Weights of a small transformer language model.
Size: 16 layers, 4 heads of 64 (1 for keys and values), MLP 1024 SwiGLU, vocabulary 2757, 25M parameters.
MLP neurons of a small language model. Each row is named by its layer, matrix (gate and up: input weights; down: output weights) and neuron, and shows model dimensions 80-207. Each number is 128 + 32 x the weight over its row's rms, rounded and kept within 0 to 255. A neuron's up and down rows have the sign that makes its largest values positive.
After each neuron's rows, "raises" lists the tokens whose logits its output raises most directly, leaving later layers aside.

L13.gate1022 [131  75 134 132  92 158  96 174 141 129  91 118  99 132  90 143 211 101 120 170 104 156 123 100 132 145  84 195 115 154 115 115 112 121 207 178 106 122 109 129 136 134 127  44 104 131  84  83 163 111 101 132 114 110 145 163 148 189  49  66 134 176  88 151 101 142 161 144 149 164  97 147  95 162 110 143 122 160 148 154 123 153  94 110 205 165 127 154 134 125 102 138  44 103 159 131  56 124 108 146  91 137 166 152 128 112 158 163 154 121 177 117  63 137 123 121 140 121 206 148  94 107 100  76 148 111  72 111]
L13.up1022 [200 109 153 137 155 137  99 154 157 171 125 156 111 128 161 139 159 135  97 129 171 200 105 214 160 147 161 115 155  64  94 153  74 184 111 199  58 119 110 100 157 123 104  83  69 116 128 171 147 121 149  91 160 126 110 148 147 149 130  97 153 133 140 136 128 107 170 114 189 169 122 196  55  76 153 126 165 103 173 143 143  95 155 144 138 137 125 132 145 113 163 153 103 145 149 110 104 194 148  67 126 111 106 178 106  67 148 102 109 127 158 101 113 124 130 134 135 129 181 189  97 172 137 117  89 169 152  99]
L13.down1022 [127  98 151 120 130  75  76 139  94  88 106 153 167 149 110 105 129 112 198 105  91 161 110 130 165 136 201 133 185 215  72  88 176  82 205 146 127 151 123 154 121  98 123 103 147 177 128 148 172 180 118 137 109  89 104 121  92 142 139  92 122 176  64 163 130 139  79 175 138 171  49 162 147 171 121  79 126 117 161 150 108 138 118 124 172 129 171 165 126  94 116 117 151  74 127  93 156 133 141 157 114 103 118  80  95 135 115 186 114 174 150 121 133 173 151 154  67 162 122  88 164 153  71 123 135  77 139  86]
raises: "ational", "atives", "ations", "ator", "ated"

L2.gate403 [ 87  91 128 157 149 141  92 113 126 109 120 196 172 106 127 193  97 150 129 146 135 143 132 156  90 165  95 204 135 102 126  84 141  95  81 141  92 127  81 102 168 115  97 175 148  78 155 151 112 184 118 140 187 124 154  69 104 134 100 132 116  71  85  91 140 107 120 187 107  48 107 139 165  83 121 149 128  68 116 180 163  89 118 150 120 151  66 187 133 117 109  94 110 134 142  94 154 130 191  92 166 115 158 157 119 146  92 112 231  99 104 171  79  63 153 149  53  79 135 179 127 101 163 126 130 137 144 106]
L2.up403 [126 189 118 182 134 125  79 103 132 116 163 155 192  97 122 164 112 129 199 142  86 151 136 157  95 153 131 155 159 115 155 149 128 114 108 113 133 140 109 146 155 113  86 142 152  69 167 180 132 179 120 131 203 128 142  84  96 106 100 131  85  97 118 116 133 100  99 206  93  61 131 192 129 121 139 111 112 122 133 171 127 111 149 122 126 165  72 100 160 158 109 113 160 146 133 112 187  89  86 105 178  49  83 138 115 147  81 113 212 120  95 147 124 110 125 144  32  79 149 162 108 104 142 124 111  74 163 142]
L2.down403 [160 128 110  87 116  95 173 167 128 153 134  74 111 172 155  74 150  82 121 110 107  99 137 114 147 121 159  96  91 175 141 129 146 143 161 121 149 207 171 125  87 166 170  96 117 202 111  79 144  66 109  92 107  91 134 214 141 180 166 124 173 156 172 124 107 154 165  99 147 182 126 121  92 143 118 120 151 135 145  89 135 112 120 146 150 115 151 129 127 114 169 146 142 104 121 174 103 109  74 133 113 187 114 112 144 109 164 141  56 145 113  97 160 172  93 103 177 207 156 101 139 103 129  98 111 142 128 131]
raises: ",", " and", "s", " (", ".\n\n"

L13.gate794 [144 103  93 170 158 107  94 134 194 119 100 122  84  89 134 193 155 104  52 139 143 136 176 147 100 125 126  88 127 155 152  96  81 133  99  84 183 133 112 188 121 155 119 117 118 155 124 185 117 167 112  74 114 118 193 117 138 112 169 156 127 128 163 138 134 145 151 136 118 135 100 152 132 185  60  91 133 164 164 105 137 113 102  56 213 163  77 144  70  99 104 119 117  95 149 153 123 182  96 104 145  98 155 147  90 118 204 145  75 126  82 153 125 116  75  84 115  98 150 106  80 114 127 117  55 113 148 141]
L13.up794 [132  81 133 170 138 118 143 181 132 153 161 121 123  78 168 126 164 126  74 117 170 152 156 126 133 184 114 155 115  72 106 184  88 108 134 116 131 139 121 148 129 123 119 140 151  97 145 115 121 176 107 111 107 135  93 164 201 106  61  99  93  95 205 147  53 121 174 112 141 178 150  79  85  78 124 131 168 155 181 131 104  78 109 117 120  75 131 181 101  67 203 174 159 131 140  89 128  88 135  35 107 105 139 122 100 178  98 165 110 189  83 116 164 111 140 203 110 133 170  86 108 151  99 105 124 124 130 104]
L13.down794 [144 111 180  67  93 113 132 127 141 119 102 189 167 135 113 129 127 170 115 126 155 185 147 102 163  99 124  79 191 138 158 157 103 156 195 123 193 131  87 165 151 157 138 118 161 101 162 106 127 142 125 172 148 113  50  76  98 174  93 134 147 158 156 152 138 147 118 111 134  80 138  76 115 107  94  86 112  76 111 166 124  76  90 104 148 107  81 132 140 181  80 131 130 131  67 104  44 148  98 196 140 139 170  69 138 136 121 126 121  73 148 108 146 146 136 126  71 147 135  97 160 135  52 156 156 106 122  86]
raises: "ator", "ats", "at", "atives", "atic"

L9.gate465 [128 111  76 114 137  80 177 102 138  80 125 103  94 155 174  84 190 127 124 146 194 128 112 140 141 182  49 141 106 134 115  51  88 108 134  95 142 112  81  61 122 152 168  72 184 153 122 152 162 132 194  96 177  89  99  84 168 179 116  92 141 149 150 135 177 185 104 119  91  98 125 153 133 100 148 108 123 141 116 155  89 133  98 130 147 128  99 111 105 151 173  96 121 162 112  67 146 163 137 127  79 142 175 130 131 149 141 182 148 132 113 194 107 101 144 152 105 126 129 105 129 123 159 116 124 101  93 171]
L9.up465 [189 168 143  79 150  66 120 105 134 137 127 144 100 132 189  72 182 141 169 105 175 118  93  95 107 145 137  69 135 141  91  98 144 158 173 119 255 116 126 108 138 148 109 114 122 102 152  94 163  71 127 136 150 125  96 104 145 158 145 176 148 163  92 105 168 106  79 117  87 145 132 131 204 140 100  93 152 126 145 220 155 127  88 111 148 122 148 152 148  98 158 132  97 155 119 141 124 108 125 143  99 178 148 148 125 155 153 123 125  93 130 146 139 145 134 180 124 161  95 171 148 190 116 167 142 195  87 230]
L9.down465 [156 121 127 111 123 115 162 118 148  66 177 155 108  94 152 139 144 121 116 159 112  49 152 105 133 160 175  79  98 138  87  93 120 116 102 145 143 121 121   7 136 198 137  96 159  68  93 143 127 113 165  99 142  72 120 139 139 107 118 138 119 123 101 174 159 113  80 176 138 111 132 106 156  64 145 150  90 162 116  99  93 145  59 140 124 153 178 113  93  98 101 106  89 174  84 149 172 107 142 146 119 162 167 127 116 134 130 168 154  76 106 126 113  88 152  69 130 157 170  92 175 109 107  97  54 125 149  97]
raises: "ase", "ases", "te", "ased", "ment"

L2.gate732 [116 130 190 138 109 100 128 102 128 120 156  87 148 133 163 177 189 143 148  87 148  74 123  90 164 161 114  51 157 106 150 161 169  66 107 115 156 132  85 151 109  89 130 169 131 157 101 117 171  47 104 152 199 135 105 109  71 106  93 123  80 130 107  94 148 156 149 100  95 109 130 162 106 163 164  61 177 102 129 158 121  83  99  88 141 118  76 227 139 149 131  84  61 112 159 133 148 151 177 149  91 186 170 120 121  77 127 166 126 133 173 106 107  87 117 119 101 162 120 147 107  56 126 207 144 102  55  75]
L2.up732 [111 154 151 152 167 115 137  63 199 146  57 149 123 133 131 142 197 153 153 115  91  97 192 154 198 125 135 134 111  53 138 104 104  85  58 116 145 156 103 152  99  84 129 128 127 132  99 135 164 123 151 158  89 157 103 132  71 102 107 111 128 131 135 113 184 119 132 132 100 110 139 106 177 163 170 154  82 146 138 120 150 139 123 114 147 111  92 126  89 126 208 114 122  86 120 145 103  96 185 150 113 133 153 129 107 113  94 129 108 143 152 147 104 166  73 169 132 155 134  76  44 126 103 118 104 206 100  97]
L2.down732 [166 108 126 123  99 136  79 103 151 123 137 181 127 102  83 117 122 176 110  84  81  81 114 103 181 184 144 121  84  59 147 114 142 162 129  97 142 121 197  99  87 135 134 115 126 137 151  99 196 143  65 129 147 140 155 165  51 125 185  74 200 133  90 111 134 118 144 157 151 136 163 167 167  88  88 126 149 161 154 117 115 111 114 128 135 102 157 133 157 102 125  83 104 119 171 136 161 132 112 148 161  82 136 170 138 124 136 164 118 143 103 141 121 157  92 132  89  98 108 101  78 124  77 190 219 142  87 148]
raises: "led", "les", "ew", "ne", "ells"

L11.gate91 [127 119 105 170 169 152  67 109 122  84 123 130 127 115 116 158 155 120 145 149 144 123 156 150 118  95 162 146  73 112 138 171 137  91  93 102 123 124 128 130 132 100 160 167 113 119 154 140  99 141 111 118 191  94 164 104 175 118 123  75 181 203 156 215 134 121  41 168 154  60 110 182  96 156 138 107 197 165 106 140 109 126 107 136 159 113 156 108 105 131 159 159 101 102 122 168 105 147 108 125  55 150 173 175 124 163  98 127 117  88 126 100 112 105  76  90 134  82 144 110 136 121 142 110 130  84 107 115]
L11.up91 [ 98 107  99 157 186 117 124 201 134 103 134 121 133  98 132 146 124 109  92 153 158 127  76 110  94 157 142 103 103 164 122 129  97  70 150  82  68 110 110 140 125 132  94 134 152 140 138 101 160 137 110 120 214 138 160 145 119 161 128 123 103 136 147 175 122 100 124 171 130  81  92 191 176 167 141  68 118 186 170 169 114  95 116 133 144 156  91 131 144 122 140 126 110 146  91  83 134 161  90 118 128 115 136 153 102 125 122 144  93 109 125 128  68 133  59 101 152  84 185  83 107 113 131 129 142  80 146 138]
L11.down91 [ 87 143 142 115 133 149 137 100 111 116 104 161 159  77 105 159 131 104 126 133 120 149 123 157  80 124 161  81  88 158 107 183 146 124 118  94 100 184 157 128 136 147 146 122 119 130 116  66 115 107 108 125 142 140 163 152 145 120 136 151  95 118 100 138  95 106 108 183 151 103 180 117 182  98 165 140 188 147 187 107 129  76 111 114 114 162 129 174  87 116 172 165 149 142 100  86 159 158 119  98  82 115 150 138 178 134 106 149 124 112  73 120 123  73 121 112 134  61 105 122 110 138 109 131 166 121 153 188]
raises: "ing", "ings", "ers", "ising", "ering"

L13.gate1004 [112  83  73 122 114 136 146 122 121  89 155 143  75 138 114 121 154 100 160 166  90 162 116  47 101 138  43 116 132 123 102  87 146 122 105 145 136 105 119  94 176 122 102  78 139 104 151 132 151 173 158  78 104 148 107  97 140 146  75 125  81 110 121 129 149  55 107 139  99 142 102 164 108 101 169 114 126 136 127 160 106 143 169 142 114 142 160  79 119 155 100 136 104 125  70 164 162 143 111 159 214  56 172 153  96 162 112 150  98 103 114 175 171 160 106  71 130 123 125 106 120 118 118  97 122 128  76 108]
L13.up1004 [ 79  99 105 121 134 134 144 123 133  69 116 154  80 140 159  84 105 152 135 151  64 101  85 115 137 172 121  47 154 135 130 162  72  98  99 138 129 129  98 164 125 155 117 124 175 139 180 197 115 139 165 153  98 105 122 123 123 144  96 135 137 137 116 162  78 166 124 100 126  98 123 142 165 103 119 115 120  89 152  97 195 194 149 132 123 105 171 124 116 142 118 153  86 181 129 108 180 125 130 138 122  78  63  76 121  99  62 101 166 132 204 167 145 116 105  97  89 201 178  98 125 166  92  46 128 156 152 158]
L13.down1004 [157 157 148 140 114 110 153 133 134 160 158 143 127  72  89 103 157 130 122 130 149  78 186 186 149 117 143 130 188 161 132 105  84  86 148  82  81 153 127 122 112 150 147 122 159  96  99 135 171 199 148 124 176 161 138 143 100 126 143  95 154 153  96 152 108 110 105 215 123 121 112  99 176 108 156 174 123 117 138 127 123 122 155 103  96 129 131 126  86  88 167 114  84 175 110 106 133 177 146 139 117 158 142 156  68 140 115 139 143 151 173 118 133 127 141  99 128 152 172 128 196  61  66 121 116 140 110  91]
raises: "ment", "ments", "urr", "ases", "as"

L13.gate184 [171 164 141 110 136  84 164 110 142 120 143 108 160 147 114 145 140 130 142 160 144 128 125 115 115  65  78  94  88 105  99  95 154  79 196 114 172 118 108  93 103 135 117 109 114 158 114  97 119 161 136 139 117 130 125 132 152 126  30 102 113  98  96 137 154 132 120 115 154 153  86 117 143 142 135 154 119 104 150 187  64 119 154  69 109 113  60 124 124 105  85 139  78 166 143 181 101 148 135 133  71 139 133 154  91 139  91 186 186 175 128  81 165 163 128 184 159 114 197  72 116 100  88 134 142 116 112 133]
L13.up184 [132 144 117 128 120 118 143 202 183 122 161  98  94  97 119 147 136 159 121 115 172 158 141 113 137 145 109  97 103 157 119 127  96 138 123 142 177 136  97 107 114 133 142  99 155 143 140 119 186 108 154 122 111 105 107 138 150 180  94 102 132 101 108 145  75  79 109 115 137 136  70 112 120  79 151 113 137 113 158 125 122 104 109  80  89 109 119  94  55 151 154  93 114 144 139 151  98 122 133 157 124 151 127 196 159 177  96 151 134 157 181 113 123 164 134 148 175 125 159 133  84 105 135 140 187 135 130 129]
L13.down184 [ 88 154 136 139  76 116 119 169  93  70 138 144  93 130 135 152  82  99 198 125 149  57 162 127 181 122 189 125 135 183 173  81 161 146 147 129 118 145 189 195 142 140 170 156  93 132 107 134 139 140 169 163  99 109 109 128  75 119 151 159 132 150 176 170  87 127 153  82 103 149 117 121  82  68  77 121 152  37 124 158  80 144 157  87 114 115 114 104 158 108 156 131 150  88 147 122 142 133 114 110 148 158 101 191 104 163 142 158 153 146 102 164  81  45  97  58 127 105 100 101 108 172 164 153 105 137 127  80]
raises: "p", "c", "m", "ours", "g"

L9.gate559 [ 98  76 132 139 107  97 175 130 143 108  93 165 165 159 151 158  87 120 130 108  90 161  71  27 109 170 162 121 168 165 104 174 119  90 115 151  63 121 118  79 122 104 158 105 140  73 147 113 172 177 107  82 181 110 151 149  62 122 114 116  95 148 111 153 154 153  48 130  91  91 111 116 212 183 140  50 157 118 162 104 179 129 101  78 135  96 132 134 143  98 137 126 115 171 129 131 138 113 152 122 191  81 145 121 113 119 144 119 185  31 159 102 169 185 136 166 166 110 159 118 202 107  98 102 124 106 122 157]
L9.up559 [147 130  99 177 150 151 155 154  96 109  61 185 163 153 142 157 118  91 142  71 195 135 129  70 101 182 136 179 152 161 152 139  83  81  94  93 165 149 149 123  81 128 122  90 104  93 123 100 118 172 136 106 172 139 131 116 109 111 157 117 176 119 108 128 166 177  88 149 121 120 172 130 141 163 130 141 140 110 123 148 127 145 132  95 132 196 199 103 175 129 182 138 135 208 128 126 120 134 115 142 159 133 123 179  93 131 160  96 147  55  89 150 166 196 115 115 141 164 173  72 147 119  93  96 171 141 170 112]
L9.down559 [154  94 187 164 204 121  66 155  82 101 145 127 133  91 105  87 151  88 116 145  90  57 124 166 170 185 149 121 109  80 172 120 126  76 195 137 137 133 192 124  90 104 162 135 146  88 118  95  65 122 132 116  88 111 144 102 138 125  83 130 133 153  90 132 110 172 122 173 152  77 169 102 117 138 155 108  87 118 112  62 158 199 156  97 107 164 127 110 214 114 119 162 109 109 127 121 179 119 101 149  72 181  96 131 137 152 120 113 144 170 101 104 122 199 130 197 156 110  81 110 162 199 125 168 134 102 114 136]
raises: "le", "les", "ly", "lev", "let"

L11.gate927 [173 119 119 123 164  75 119  92 126 116 184 107 105 150 115 123 141 146 175 143 115 137 167 118 157 105 118 115  92 171  55  90 121 111 170  68 122 104 157  76 168 120 109 102 139  98 149 133 171 135 107 155 162 163 121 114  75 105  85 125 153 190 115 170 167  85  67 205  57 100 116 151 134 151 182 163 102 136 157 137 103 101 106 135 119 136 120  79 113 186  98 106  48 126 120 157 122 112 167 198 144  63 137 181 129 123 113 138 131 146 170  69 139 165 153 146 128  85 141 150  94  78 183 147 138  65 121 172]
L11.up927 [133 133 136  83 145 118 143 194 119 108  62 149  98 118 107  53 115 111 107 133 112  70 131 167 144  73 132 164  23 138 109  97 115 110 176  71 137 128 103 107 131 151  95 133  99 144 151 126 150 102  90 119 157 121 144 158  73 127  50 118 105 134 148 118  66  64  94 113 120 177 151 133  99 153 188 118  83 169 150 132 133  34 120  76 132 188 101 108 104 123 150 197 102  82 126 124 121 139 124 157 146 190 106 129 164 169 125 111 116 166 149 141 142 169  91 130 157 168 157  91 113  92 146 119 158 122 147 125]
L11.down927 [ 82 104 180 190 135 148 158 179 140 115  92  88 137  57 162 156 119 119 147 112 116 152 131 119 152 166 188 141 133 132 115 121 148  98 171 116  85 114 142 163 189 129 144 111 150 155 153 124  86 160  42 159 105 181  89 176 148 183 128 138 188 145 118 126 101 115 193 142  98 114  72 147 170 116 141 196 137 139 158 119 169 119 103 157 125  78 108  99  54 203 128 138 119 154 147 132  87  86 197  99 123 110 156 105 174 146  81 128 102 140  82 159 111 153 158 119 155 180 137 100  95 122 117 126 151 130 184  98]
raises: " it", " there", " they", " this", " these"

L4.gate584 [ 99 136 128 159 141 138  70  62 130 124  99 157 190 111 124 143 129 128  96  81 169 129 123 179 123 151  92 133 156 125  88 118 142 118  64 159 116 127  93  95 242  96 115 151 118  75 152 124 106 175 138 153 214 115 145 100 114 103 101 126 128 118 112  95 142 102 135 184 122  91 104 145 174 133 140 155 108  98 113 160 129 100 130 129 103 177 116 129 129 124 127  80 117 122 138 144 154 138 168  89 164 114 132 129  88 159 101  91 245 143 109 129  74  86 149 167  83  69 176 181  99 134 177 158 166 115 159 106]
L4.up584 [120 138 122 169 125 138  98  79 150  94 120 135 177  67 135 191 139 125 154 145 129 144 122 160  95 191 118  80 121  81 117 155 171 104  90 126  83 107 113 135 236  70 103 205 120  92 142 129 112 154 128 148 164 126 160  82  98  63  97 130 128 117  98 118 125 137 150 155  78 129 136 171 133 124  99  92 145  82 105 142 124 114 135 179 162 182 106  86 111  77 137 114 143 146 148 126 163 160 161  58 173  99 131 124 113 157 100 114 225 128 121 123  62 126 157 135  58  98 157 181 124 156 146 131 150 106 145 128]
L4.down584 [147 123  82 112 125  89 188 196 118 148 153 106  74 172 117  89 150 128 133 114 106  92 149 136 125  96 155 116 108 136 133 124  95 170 184 102 154 159 166 127  63 173 155  99 136 193  82 143 144 127 110 100 103 117 125 188 137 126 133  95 120 116 118 140  83  92 129  99 173 145 106  73 102 131 143  99 118 148 137  94 122 115 107 115 101 114 159 135 126 118 144 167 128 111 115 158  93  68  73 171  90 151  97 105 153 112 126 158  63 167 143 130 187 163  96 118 163 184 100 105 177 105 111 121 133 132 117 127]
raises: ",", " and", ".", " (", ":"

L13.gate175 [147 126 115  97 133  81 172  86 125 158 129 168  87 122 139 149 132 152 178 144 118 123 102 179 103  72  81 137 121 108 142 123  97  83 182  79 101  78  90 119 170  95 155 154 146 126 101  92 141 166 138  95 150 131  74  66 161 165  96 112 128 157 124 165 128 119 151 149 108 138  98  80 159 117 105 110 152 147  72 136 134 141 144 116 144 124  96 118 130  78 119  66 130 121 130 117  59 115 113  59  82 185 127 126 130  90 150 162 111 157 135  51  62 170  90 172 130  91 137 107 146 150 106  96 205 113  99 152]
L13.up175 [106 138 143 102 106  73 184 149 170 138 121 116 167 132 132 128 141 155 154 174 142 186  98  73 159  81 145 105 185  98 123 170 203  92 202 113 169 103 133 129 123 155 175 127 108 149 156 152 100 111 174 160 107 119  76 181 128 155  68 144 182 156 125 126 142 169 121 113  90 138 113  96 165 126  56  71 145 165 171 189 149  61 145 188 162  59 100 141 159 103 189 109 136 138 116 125 103 121 112 175 121 146  88 139 111  68 112 134 152  93 122  87 151 128 134 142 132 173 176 141 110  67 101  97 135  86 118 128]
L13.down175 [ 94  89 126 111 132 103 137  95 110 177 124 127 183 110  73 127 182 119 123 187 175 139 116 122 135 154  45 152 169 159  88  89 132 101  84 116 161 169 135 146  55 143 103 152 161  98 180 139 147 154  95 163 105 102 115 129 116 135 100  55 155 145 110  98 111 165 149 142  88 101 138  53 184 107  96 114 149 136 150 140 132 103 110 118 128 173 119 156 141  54 167 160 121 130 168  78 125 143 149 201 124 103 123 106 136  72 123 121 158 176 151  99  95  89 125 137 180 174  89 137 136 131  92  56 171 116 122 123]
raises: "6", "8", "9", "7", "0"

L12.gate368 [152 106 115  68 159 118 120 147 164 152 185 139  48 141 131 116  98 152 129  75  63 176 101 141  62  41  77 171  75 121 101 102 101 140 166  79 133  98 129 104 125 103 150  90 139 116 125  70 133  97 101 168 106 124 121 107 155 121  64 179 134 140 110 145 158  84 138 146 117 102 131 146 125 121 101 126 120 111 147 128 150 117 129 122 105 163 112  84 155  97  67 111 102 185 139  61  81 126 141 195 205 139 149 169 161 107 102 171 165 153 109 205  98 154 119  94 155 103 128 173 147 141 110 143 143 138 114 144]
L12.up368 [140 143  96 133 115  97 134 103 115 102 142  98 104 100 174 166 119 137 138  94 110 132 100  72 125  80 135 138  88 123 124 152  99 149 112 146 179 109 118 130 129 113  93 127 108 139 163 175 172 139 114 171 152 119 146 196 107 101 135 123 148 163 124 186 142 106  96 149 165 125 116 158 123 128 168 133 154 129 163 155 153 136 166 166 164 119 130 133 150 183  93 135 138 136 168 123 126  68 162 173  79 117 130 150  92 183 125 143 139  91  89 130  58 158 126 140 103 124 107 161 164 132 137 140  84 194 142 142]
L12.down368 [160 167 116 136  38 144 140 119 102  98 108 103 182 188 129 104 168  79 130 153 155 113 124 143 127 119 121  99 135 194 139 109 180 102 123 137 226 187 190 105 107 176 107 202 129 100  94 154 113 139 138 152  78 111  85 158 148 112  92 103 141 105 159 111 159 156  96 100  82 170 105 125 115 144 154 143 159 194 148 152 130  87 211 127 114 109 170 104 102 127 146  56  88  97 189 119 135  34  68 159 152 131 117 131 148 169 179 147 136  62 109 113 115  92  79 130 113 133 143 149 113 158  92 131 144 156 127 141]
raises: "b", "s", "av", "d", "day"

L4.gate461 [135 163 136 164 140  95  80  63 119 137 177 145 149 121 181 148  69 124 159 103 178 195 141 108  95 119 194 106 164 182 157 107 113 141 135 148 109 135 121 132 148   7  55  94 133 120 160 106 110 149 119 103 177 101 101 115 127 146 194 202 107  58 111 171 179  99 165 121 139 142 166 118 155 125 107  90 150 108 122 172 125 144 102 117  94 158 144 142  79 161 149 130 156 107 169 100 164  95 136 141  98 112 179 128 162 137  92  54 189 152 128 143 119 110 152 113  96 123  73 118 113 163 112 157  94 127 177  99]
L4.up461 [ 83 125  93 169  93 122  52 110 146  81 184 148 131 135 140 181 101  86 146 120 126 176 152 113  80 136 168 132 160  99 139 127  93 133 134 155 112 125 111 119 157   0  88 105  91 120 192 129 101 165 160  98 158 127 164 109 136 158 213 228 101 129 131 131 139 105  69 191 107 134 126 160 117 132  60  69 138 156 116 151 153 140 140 116 145 161 129 130 124 161 131  67 122 126 154 110 133 129 125 181 127  63 158 139 115 121  89 118  79 100 133 133  78 126 152  74  71  97  85 111  98 123 134 168  55 109 151 133]
L4.down461 [130 131 153  78 157 121 203 173 106 179 105 112 115 114 107 100 139 127 101 114 125  87 150 159 174  97  95 119  96 148 119 121 171 152 143 101 132 156 152 123  87 218 167 112 150 137  69 123 142  82 110 184  92 156  87 174 121  93  65  12 143 143 155  93 123 140 135  87 172 143 129 130 117 111 167 164 121 105 132  84 115 122 104 136 107 108 130 135 134 105 152 159 154 134 108 174 125 128 134  93 131 159  56 144 109 128 130 150 142 123 129 109 167 131  97 143 166 183 179 121 135 144 129 134 180 142 124 127]
raises: "th", ".", "0", ",", "–"

L12.gate730 [103 153 149 107 146  87 121 145 167 176  90 139 161 117 119 106 212 105 117 125 159 119 150  71 105  65 106  99 148 142 136 128  96 115 139 142  65 135 132  82 129 187 102 142  85 130 105 109 190  50 126 148 145 124 136 142  77 175 203 133 136  94  76 116 133 193 101 138 121 166 121 189 130 138 154 130 108 175 152  79  79 153  99 150 181 124 164 109  72 135  46 126  99 104 100 159  93 194  86 163 134 105 111 113 145 173 165 126 112  91 132 164 178 145 131 132 127 174 107 104 100 150 129 101 195 141 117 154]
L12.up730 [133 164 118 166 180 107 140 138  80 117 110 148 181  99 130 170 136 114 100 101 172 125 107  73  36 113 176 101 121  54 161 144 144 111 145 115  82 155 172 124  75 142 168  77 156  92 120 140 206 169 114  93 164 143 143 112 136 112  90 154 165 139 165 159 127 129 117  89 153 142 138 142 132 161 190 103 117 143  92  82 143 142 159 123 107 158 153 158  97 180 124 152 124 134 206  59 134 120 132 116  83 120 121 182  95 140 130  54 136 114  53 107  97 202 161 134 113 135 164 169 129  95  85  69 128 111 161 131]
L12.down730 [113 171 138 131 187  99 106  78 117 124 155 151  84 147 106  56  86 127 110 114 118 121  69 161 154 177 110  77 123 125 115 130 130 179  77 115 125 161  92 128 137 132 122  62 171 100 128 157  85 145 153 150 134 134 168 156 115 137 112 152 184 110 118 156 111 144 139  83  81 119 128 173 149 167 134 107 145  88 143 144 122 141 140 172 166  94 158 179 243 134 147 126  95 124 139 122 123 108 177 129 139 142 178  99 119 207 116 140 113  53 108  80 183 133 143 160  88 147 132 118  95 116  98 117  75 113 142 126]
raises: "us", "used", "ined", "se", "use"

L8.gate629 [164  67 136 140 187  95 164 129  90 125 209  83 112 160  73 193  91 118 146 176 142 101 116 106 101 104 127 111 118  79  70  66 106 153 173 111 115  80 182  90 158 140 166 162 159 121 148 158 167 142  93 155  83 156 135 113 140 126 216 132 138 172 126  93 122 113 110 137 134 117  68 165 139 145 114 144 113  86 121 163 145 131 143 152 107 130  79 129  79 136 145 117 108 100 119 181 113 150  94 151 125 147  73  95 144 149  90 137 150 146 152 140 130 152 149 120 179  55 169 110 126  76 160 121  82  89 133 186]
L8.up629 [140  96 110 166 110  77  46  78 154 101 103 139 124  95 176 127  95 106  52 135 105  97 155  80 145  80 153  84 114 108 100 143 135 152 200 107 140 133 109 140 110 151 133 153 167 159 146 133 148 144  54 139 149 173 136  64 107 133 123 152  81 181 125 132 145  59 118 119 152 134 155  92 108 104 180  66 166 109 124 176 105  85  99 119 128 161  84  96 104 107  95 144 161 129  43 132 173  96 131 177 109 150 122 152 133 133 109 148 176 174 121 114 186 126 111  88 169 124 171  89 145  91 130 116  81 103 133 131]
L8.down629 [160 122 134 138  88 167  92 121 131 108 140  80 108  61 141 130 154 111 138 160  88  76 151 174 108  99 197  59 117 168  96 129  95  93 165  72 138 101 161 151 138 145 125  96 140 110 131  94 131 182  56  55 106  95 148 138 135 110  90 100 137 159 153  86 111 134 113 183 115 165  75  87 128 106 122  97 102  94 139 144 114 151 195 131 143 145 149  86  74 184 154 153  96  97 118 137 100 100 126 122 112 115 140  67 124  84  38 119  18 116  75 121  96 125 123  93 171 114 136 117  87  84 111 162 162 119 167  82]
raises: " they", " he", " she", " it", " which"

L13.gate862 [148 145 113  73 130 154  99 177 134 137 141 111 122 140 100 124 140 138 119 130 162 160 149  61 131 167 138 137 177 166  82 150  98 103 143 102  85 113 117 157 140 150 143 136 153  84 135 109 149 182 145  90 177 170 211 114 138 181 173 135 169 125 136 153  97 177  83 116 143 122  96 158 160 149 140 167 194 126  92 105 171 126 188 100 136 132 155 169 118 178 156 111 153 169 110 126 151 113  46 133  98 147 142 180 140 126 120 120 103 116  71  87 107 103 105 116 153 172  99  76 128 104 102  49 133 139 122 169]
L13.up862 [124 176 126 112 142  89 129 158 107 126 125 132  89 108 178 141 153 118 118 135 142 183 136  80 148 159 154 131 127 159 101 113 126 118 135  93 108  94  94 122 128 121 141 212 126  76 164 108 156 178  68 142 164 120 204 140 121 125 145 152 161 121 122 182 104 191 131 135 134  85 101 181 146 190 147  83 126 123 161  82 150 161 199  54 183 110 123 102 113  94 146 112  94 118  64 105 192 185  97 124 152 139 150 143  79 138 121 101 151  84 118 149 124 114 151 170 124 132 181  69 120 106 132 133  93 106 158 153]
L13.down862 [ 95  79 139 131 143 161 116 138 159 169 109 144 111  81 183 115 158 130  75 149  91 115 150 118 144 137 148  80 165 103 118 103 134 121  81  71 107 106  73 123 122 117 182 100 119 113  83  94 152 188  96 157 128 185 139 114 107 133 146 123 114 163 156 156 140 111 103 129 108  95  94 163 133 170 117 195 186 119 126  94  86 161  87 134  92 166  87 170 115 172 123 110 151 109 158 134 150 118 125 149 132 150 130 154 103 101 117  90 139 143 139  75 158 153 106 129 113 121 147 149 103 126 100 135 129 144 128 176]
raises: "er", "era", "ers", "ering", "eration"